Part of a small language model's weights.
Size: 16 layers, width 320, 5 heads of 64, MLP 1280 tanh GELU, vocabulary 2048, 20.5M parameters.
Training: a variant of Adam for these matrices, 568M tokens.
MLP neurons of a small language model. Each row is named by its layer, matrix (up: input weights; down: output weights) and neuron, and shows model dimensions 128-255. Each number is 500 + 50 x the weight over its row's rms, rounded and kept within 0 to 999. Numbers have three digits each.
Before each neuron's rows, "fires on" lists the tokens most often at its 100 highest values on Wikipedia text that the model never trained on; "fires after" lists the tokens most often just before its 100 highest values on Wikipedia text that the model never trained on. A number after a token or word is its count.

fires on: "ar" 11, "in" 10, "or" 10, "re" 10, "o" 8, "la" 8
fires after: "th" 26, "ch" 9, " Th" 9, "d" 7, "est" 6, " And" 6
L7.up577:588483496554531443519515457530521519602573579497542461431530500472537333488460517454471530541452515530550451527461427567576464451326476402494488523550488538450448386527486506436504398537501505464423540463579525465456506543518594497501584477480622613561555529506498534534524455541569506482460452492420474571477491498478562498482502452465585573518577526628449472543443507554546562496485
L7.down577:496586447493510600585502497549423475446452440587413550486452472471427517540485522472488477450568487501456555465583448459456482453543458582529498493479472557542408542495499509549474615503476499450571460516484482569551435498595497572475444424427447462447461446482487509370577432454432377591498466487559529505469492629488462492484469525523443508447440488505478476530575440488481461583570

fires on: "re" 19, " first" 18, "mb" 11, "p" 10, "ur" 7, "is" 7
fires after: " T" 17, " the" 14, " a" 10, "s" 7, " their" 6, " G" 5
L4.up295:411498475544480359573557577530498461450517512509526456464571514469503518496487517513562526498531475574510487570495409490434488528468656532469520483458568568525525545561438506535388536499479555484542489439532474535435474445511522463553524516418526512530482485534499484435643482456571498471425386458476420393533486506394549481460534490511558457496515559572522485443578534494509503567493
L4.down295:507531473492538456403391526600536508476494451517385505574531510484483501439524464445480527427558484616510601469546554540513517401421546531503501547442489447527498478547575431492496462500524523498570393481479483485510515553464363526534500467556552510533492471536544425568482581454543511503515568427497590578502473420456508439529442458488551515539506538502538540624617557541464520460445

fires on: " " 42, "t" 23, "o" 4
fires after: " and" 37, " " 30, "-" 12, " or" 5, "," 4
L9.up586:519376441416545438475486547569454489496498550511502568479447506494491487491490523521505442434489512479488496520470520589492506422478619479496559524489428432489460457616535408535418521513520524564449566459519491444470463588531543488572529547472456515486521495579424514493525551508507496623399472315555577420445543416435477521484494426604529379472593553542525442550548536458527440483498
L9.down586:515528569447456461539542530521479498464405522508421483487468501477544540481518565461607562527517505514521556478471490442445503548518467544513420479530432521504473527453482541468529450478433495535472441648527527422525523459460553518525505401484534548423448565505563474468453458526462611493566416614399552483520496527514491465501454547547462524480511443528632507496516478478491505455402

fires on: " his" 21, "p" 11, "u" 9, " also" 8, "s" 7, "en" 7
fires after: " U" 18, " G" 11, "See" 8, " and" 8, "L" 7, "G" 7
L7.up252:475572487443568420537579585501530473592526506529484516449525463468515556479467492550546553531439510514453535549537525452480543534529536561546602584517485530502533556446598462577490387503460432573483523503528486469455541559444476469488473460564435593585497491550507396486499507456575450441482490461471488498545480423498518502479457603527531388558550533465489508437406484520499397501484
L7.down252:509473503501443532512511469493427509388446525423476448490462499557471441459508535502477528498481526502541493464495473564542528367419583505469477453505622416556467362481486474519488523560579586450603505504545545479501476489462512422509465468526516488480510452507504516554527470615447514573503480469450485524535526573472473547492565413467499526475520544575469484543604509551532501421426

fires on: "a" 26, "o" 16, "u" 12, "ha" 10, "hi" 4
fires after: "o" 12, "ro" 10, "le" 9, "bi" 9, "–" 7, "lo" 5
L7.up678:463500484421514447491445542566459383560562508504530453525460472522509492528464483464395508512467476468498539512527542557481607565529578503551551519448536538434497496524492514604455559521502560520475490535555522506503473556413461507442583477528452435494498565561486445512566608584474557480441485408416525465526537498465522523493539579488423388440560617494430502457516460454562411433510
L7.down678:531497476476464509547569530468469618566464513414568504476539451507510520539539571493521508425546485564438541555474568471467477481491486561417427500613444478535511466560548461471449514495418466464589600501539516427482579530482515435486551545511549474533521485413550567581511481481580488566577546544533554510509527447572495487514381505492602551506523504482607492454465547625457490478526

fires on: "ing" 21, "if" 13, "king" 6, "ight" 5, "ee" 5
fires after: "th" 20, "sh" 11, " remain" 7, "e" 7, " " 5, "k" 5
L6.up627:483522547539535540529517465597531497576473531431570449567535480450506527546429568470508407483521559569561565478443570451562526444552487513561477434544472586537509409547587588592510431508467500510471457481496470434510499539495452563352515491482498411485527426508425440489558592461518487412433472468539453461529511535549463480576431473479412622456469444559498477538606399498464546574481
L6.down627:497551523499448583475532455443500472479549479563566514496493515531563575499529482553446415537460523497531342591552441509464569419461509417491526500501580427416435490488518491431472512493560462395529592536492471463472487460543434430592467504501432566587469554544505559512516524568525528550571568497460535478554373472407497485421549492540487483480542559537432538506448559517489479447580

fires on: "o" 22, "e" 9, "re" 9, "pe" 7, "an" 7, "st" 4
fires after: "lo" 19, "ri" 10, "re" 9, "ro" 6, "lu" 6, " Ro" 5
L9.up145:544541492477430511597524488530548380545467507468569491444503455443570476513527556498522472527460509494471486542369480460477456560518569461554462531433527414414528522526450448496489518517386482520528534483500493511442593522500473397449479494449606502465544523463513449501545605446504528541453457457436553577500578578527505464619479441490418501487563498580429534448516472575449456500480
L9.down145:525539464441529563542505507519389574470491500534532496540506522594458529463521447473411429598389524554534460547559563552552476472556558480446479550463630606498483509402423581396600430452569415550469487532499530431523559513471491545475523525454472480502466409603587438505574416473499526382558482499535499427441545508468490531484470561500566520487589475500447539576453507467522550513478

fires on: "ur" 20, "re" 16, "ut" 11, "or" 8, "bo" 7
fires after: " the" 24, " a" 23, " " 5, "s" 5, " h" 4
L4.up845:389558496543502486484522503485512507548501447489558430512536481509417463540457492494470485516467511518497485616467452474441530433381460528434515489535450489400401510578503483543512502515477539552546493507596497529459487545473531480505479503483515478585500556559502500421609547557498515434478450477544558542613468431376549545464388520483565401451549555474474475458549435523541476434409
L4.down845:558484537441527481547468452464551473437498500458384476441484493485538530522476531461517501572664487491545506472565581599525506548519452539574486485436550554527658530545433505427577507547487445459457548484496550494501447503461474639549459529478564457453473469563546473491410431462524525493512508505558441563354487529523555471581459481481486537473524520514515553626507572480470562524536

fires on: "|" 36, "-" 22, " he" 20, " she" 5, " at" 4
fires after: "\n" 58, "," 23, " where" 4
L4.up101:487485480482478499522558464450473477511573511509546457527521453524582578480491589541527511538488542539498544404446521458525625498470571503426436450459476487495450550568665495535537516522423462523476543473549451487453535526355583559411395497538478472525432469469465557489555545376493534466485503503436544500569420488390504467419476469459409500490574505515545502467538467538571506438485
L4.down101:593509558508543416508463472534442515458434479504496507475511486523567399501495553453483542572481501532485501480465494508524414430487551524445502396452452477506505398509587479555516473447473507537476550618482480494500572522494395481451513532534470450440553491484570561570529533454522519522616488508562545524476523487405494463443440533476395632556454563525450494503500582633403485505459

fires on: "o" 50, "im" 12, "emb" 6, "a" 6, "tra" 5, "ep" 4
fires after: " " 71, "-" 6, " (" 5
L8.up301:543529453386539440522492575585484513495516523408572587483471468507503482515550495461543485569439523509419513536497436510515579518460576543470460438555511389419537472507546494565394510570453583573495510526534454550472420558454503530457422492599563493365514468535505536494447562434458458508429465428391529548483541474489574505551489569582488426408509539474522499514576405531476482464470
L8.down301:466437502494455505464535527463459533450539475539478475520410500563421496566479555544534514473493405475456470538502509534473514497488524618688527482556477522580519505503463535482511493442505413533400505615556508541588586503513589450575504449504546499429551440513532512533511557426506567559438527533532501505469483482524450602508531562477475534526480541510494521550381547453556531486438

fires on: " 19" 15, "ight" 9, "ly" 9, "[" 8, "est" 8, "il" 8
fires after: " F" 22, "," 15, " f" 7, "s" 7, "f" 6
L7.up1187:526448544526427455401463541539473447441567517385436514434491505478611376418534571472428526530402543481588527502495390531477559503486560493543411582473502505476539566546449456503509472475455459567541601490539493408525518580546492422383466450524545569484441480527459443529516491445488430449521427552541477529482621392575565481644461437497442541508600496538430455508507524488516547504566
L7.down1187:507415554411427587536535541502494538629455452548509483459563540430487509613562447523474540509519479536450474468538471542516435489563498511449586440484572511519457510578504423661499531435455497464463534591419496555499527442505393509364581472543444550573557470550573556468441457514436490456531448520458426537451576521526514446475538477514518506436496498454455563484527507511491452566435

fires on: "bor" 16, "ta" 13, "me" 10, "qua" 8, "ø" 6
fires after: "s" 29, "re" 11, "er" 9, "h" 6, "n" 5
L7.up930:549522544444462503507430505423380565464513478562558546496474495437512521572516520360457535535499502599561448557470552449534479451566414578471500438475532410511541460491523516465489622560524576460595531482459509414519503501489473570472527473411522463504556519463538511473446466469486560539458488474445438494515488522452595463481470477509519540530490486555461523450406548449511545535509
L7.down930:453515425501464436478514455643472534478451475431463455547510491488533537485552509438587574526458524543448525531505533541449538532400668498542517509499580634498504519485484454553485486578375480486506453426476532499442433525514574489437573484565481504504460573600464449433492493562495521498522479586484486475483518508464500452422518475468551490427514524456505528519538480527521493547513

fires on: "mu" 15, "ph" 13, "ha" 12, "cho" 8, "ta" 8, "hy" 6
fires after: " " 67, " (" 5
L7.up5:441490563419563507543550478567434483550558480428496495528483473391497501422489601564521512409484544542520566397478513519545572543508501490528440548521644529463572436528554595490458495603513546479417525510489465425487512515461546630416500526525545499540558517564514466552569501543558451423473511491438500441525433574452498585615474568527498359429519511567499491478525410530510563444461
L7.down5:498490474550546471550531499429433531523520590464495600492475502555534489593420434456433486415530520397552487643531545536442437451573487526428529510495402529565471563562510409422482521429494463450520500451473490565470431491554450553503495474574486491468488442450418552482472462430515575535462503453561452617466447433589515514441505553478552513494540564474534558510492553566501415537541

fires on: "e" 22, "ad" 15, " 19" 10, "iv" 8, "ef" 6, "am" 4
fires after: " the" 15, "re" 15, "ro" 9, "ce" 8, " Ro" 7
L9.up1011:509579544491514506519541492479384488577604479445513525444559471498467481561463507482436454473490530539484533586474556581508527517475643504530488465443489471451488555605580504540401480552496513547435550493492528490479454565447425471489445475401581570486500497493495516446465528527469493560491480411419479543493512521578531480596516569435496505405470532463507493478608490468499415536411
L9.down1011:432513584464514422515456523605579567451478486481446523565416536533537524447553540580476466448503467476608512449405452516504503464478627503494452567535523584461576565529492489393528494428451492468485536520479436489533440549510526554535538470512453453582487526527444540653468438432533477407471529461526487496470518498456553535503542596507583532469586503586500437575467560467484470443590

fires on: "y" 16, "ck" 15, "d" 14, "en" 10, "w" 9
fires after: " Ro" 16, " Bo" 12, " Mi" 9, " G" 7, " Lo" 7
L6.up151:549531524466496536504449539488483465442518472574458522451594502507519539454464534573539502529452594543537506497509504454581568537426509545513467602587477579488457507478552446565452476638504597445488501453456550501399533473444522408396576572448515614568499483443518472466565393512445526525443519465395501549457512501498509472543479494515465448493500494513500521544466531661489369560491
L6.down151:519525530452490478481566499438535500509416563403565446402470493542525537471402485511446489464442448441515496507468453469376480439514577513489489405484443467480492568551445542489512442374513481528518516502559594568541399508531513576488424475526456452466501430641532477519535536488506500488509427481550497500446475550500495555498473537500537465575562464542427439517501458417434529549522

fires on: "mp" 17, "st" 13, "a" 12, "d" 7, "s" 6, "00" 6
fires after: "." 26, " lo" 14, "te" 10, "ju" 7, "le" 5
L7.up676:424477522493434469609578502437518478535544511351528437523572490457525494415531536556504488435491514445547531482556538551427569477452561507456438468436551548581542476538442494519418488523451467475603469563461517486479519524503553533496586479488516567457447530469483528408469544503479478612413566421469497485529469532568488516454555499443525577554613447567549544474535447532496390468499
L7.down676:553555487520605555433520585500423419524464455584453515454498477464520466559435536485472501528495577600474459416452461490512430522542533524528492465512500564493488546510569428487578510513577568533424476478477539494465471465502480532482513466490454398496453549503541458522521491489496431512448454491489539514412413557455529485635522500509480439465394515382505439457449472470474490485555

fires on: "|" 18, "-" 15, " He" 13, " " 6, " he" 5, "ten" 5
fires after: "\n" 30, " |" 27, "." 12, "," 5, " in" 4
L4.up210:543536490443465500433486450516487492541578555523513437474601368474462505548436484497491432543464512517511579457487565521546541508473523510483574457516496447499529589616581499567527522553413555483509599462508443526481561586388623534503519516536553483519483452552492515498431583423531515440473404478471570465573500528487601519553492517512503518503564541536506521476442502503507440479404
L4.down210:569505532459445512413477465530418575565532531602550597518504530529558439582452430436518506600520470593412440553543457523387520539455524526494569367457486461498550547492506499482540494432484474515552498458454480515419515506567447550563622504527554529475544528519498607529480539498475534486574549495438579511469475421454498514482481548536472579601411461465494451413457521486558497493568

fires on: "o" 41, "y" 21, "ha" 14
fires after: " " 47, "ro" 9, "o" 6
L7.up417:437443476484530427433577522593502446512535523423480359563495456519489485446500545470463504425481555529622547510531529451462510527475509498521513453457545614528509466520497582581510464546498500515598479535591482415505437588456471571443496503581413534564499501448496484446508575601566475516528441427528534450470559501512505531469444543553465431516561472537453457527541378611550535510486
L7.down417:539576579375543538496492505536510547434440505535581438462484469560551468559496446513440431421486428579507483572519476552470445427529615508497444547556424559574525527534537468370534453391445503501403513613511482539435467422486466441559451413499621429450511551497497536428465579347576532554551536468476586554471512511496584548566482494383530500511493573418505577478565463494415411417490

fires on: "\n" 44, "|" 30, " W" 8, "-" 6
fires after: "\n" 37, " |" 22, ")" 5
L4.up217:535547494509429531463514538551444513512493586491514471474572417499533542551474497450479422615415540479463562499432504543496584461376557539426546475441495516486513572600457550565506394475451488497487570463495391462449454640489539519487420489570592518515349450536488535499438602500511462402433458492512503515574490546524545535567532481555488456536547525449593476502447512516450477531467
L4.down217:534537539626465466486590445490589515539577522548577530450509492558478458571520474564486471534553422588450476500491482516562534527527559500595517410504441627595567553515398490544478491410483453528507586498423477468466488472523467487530509503455498383388484494513499491563502531497510533407597515608468443405460501427493548486519508460567534480575470476565532429465519497593553587489475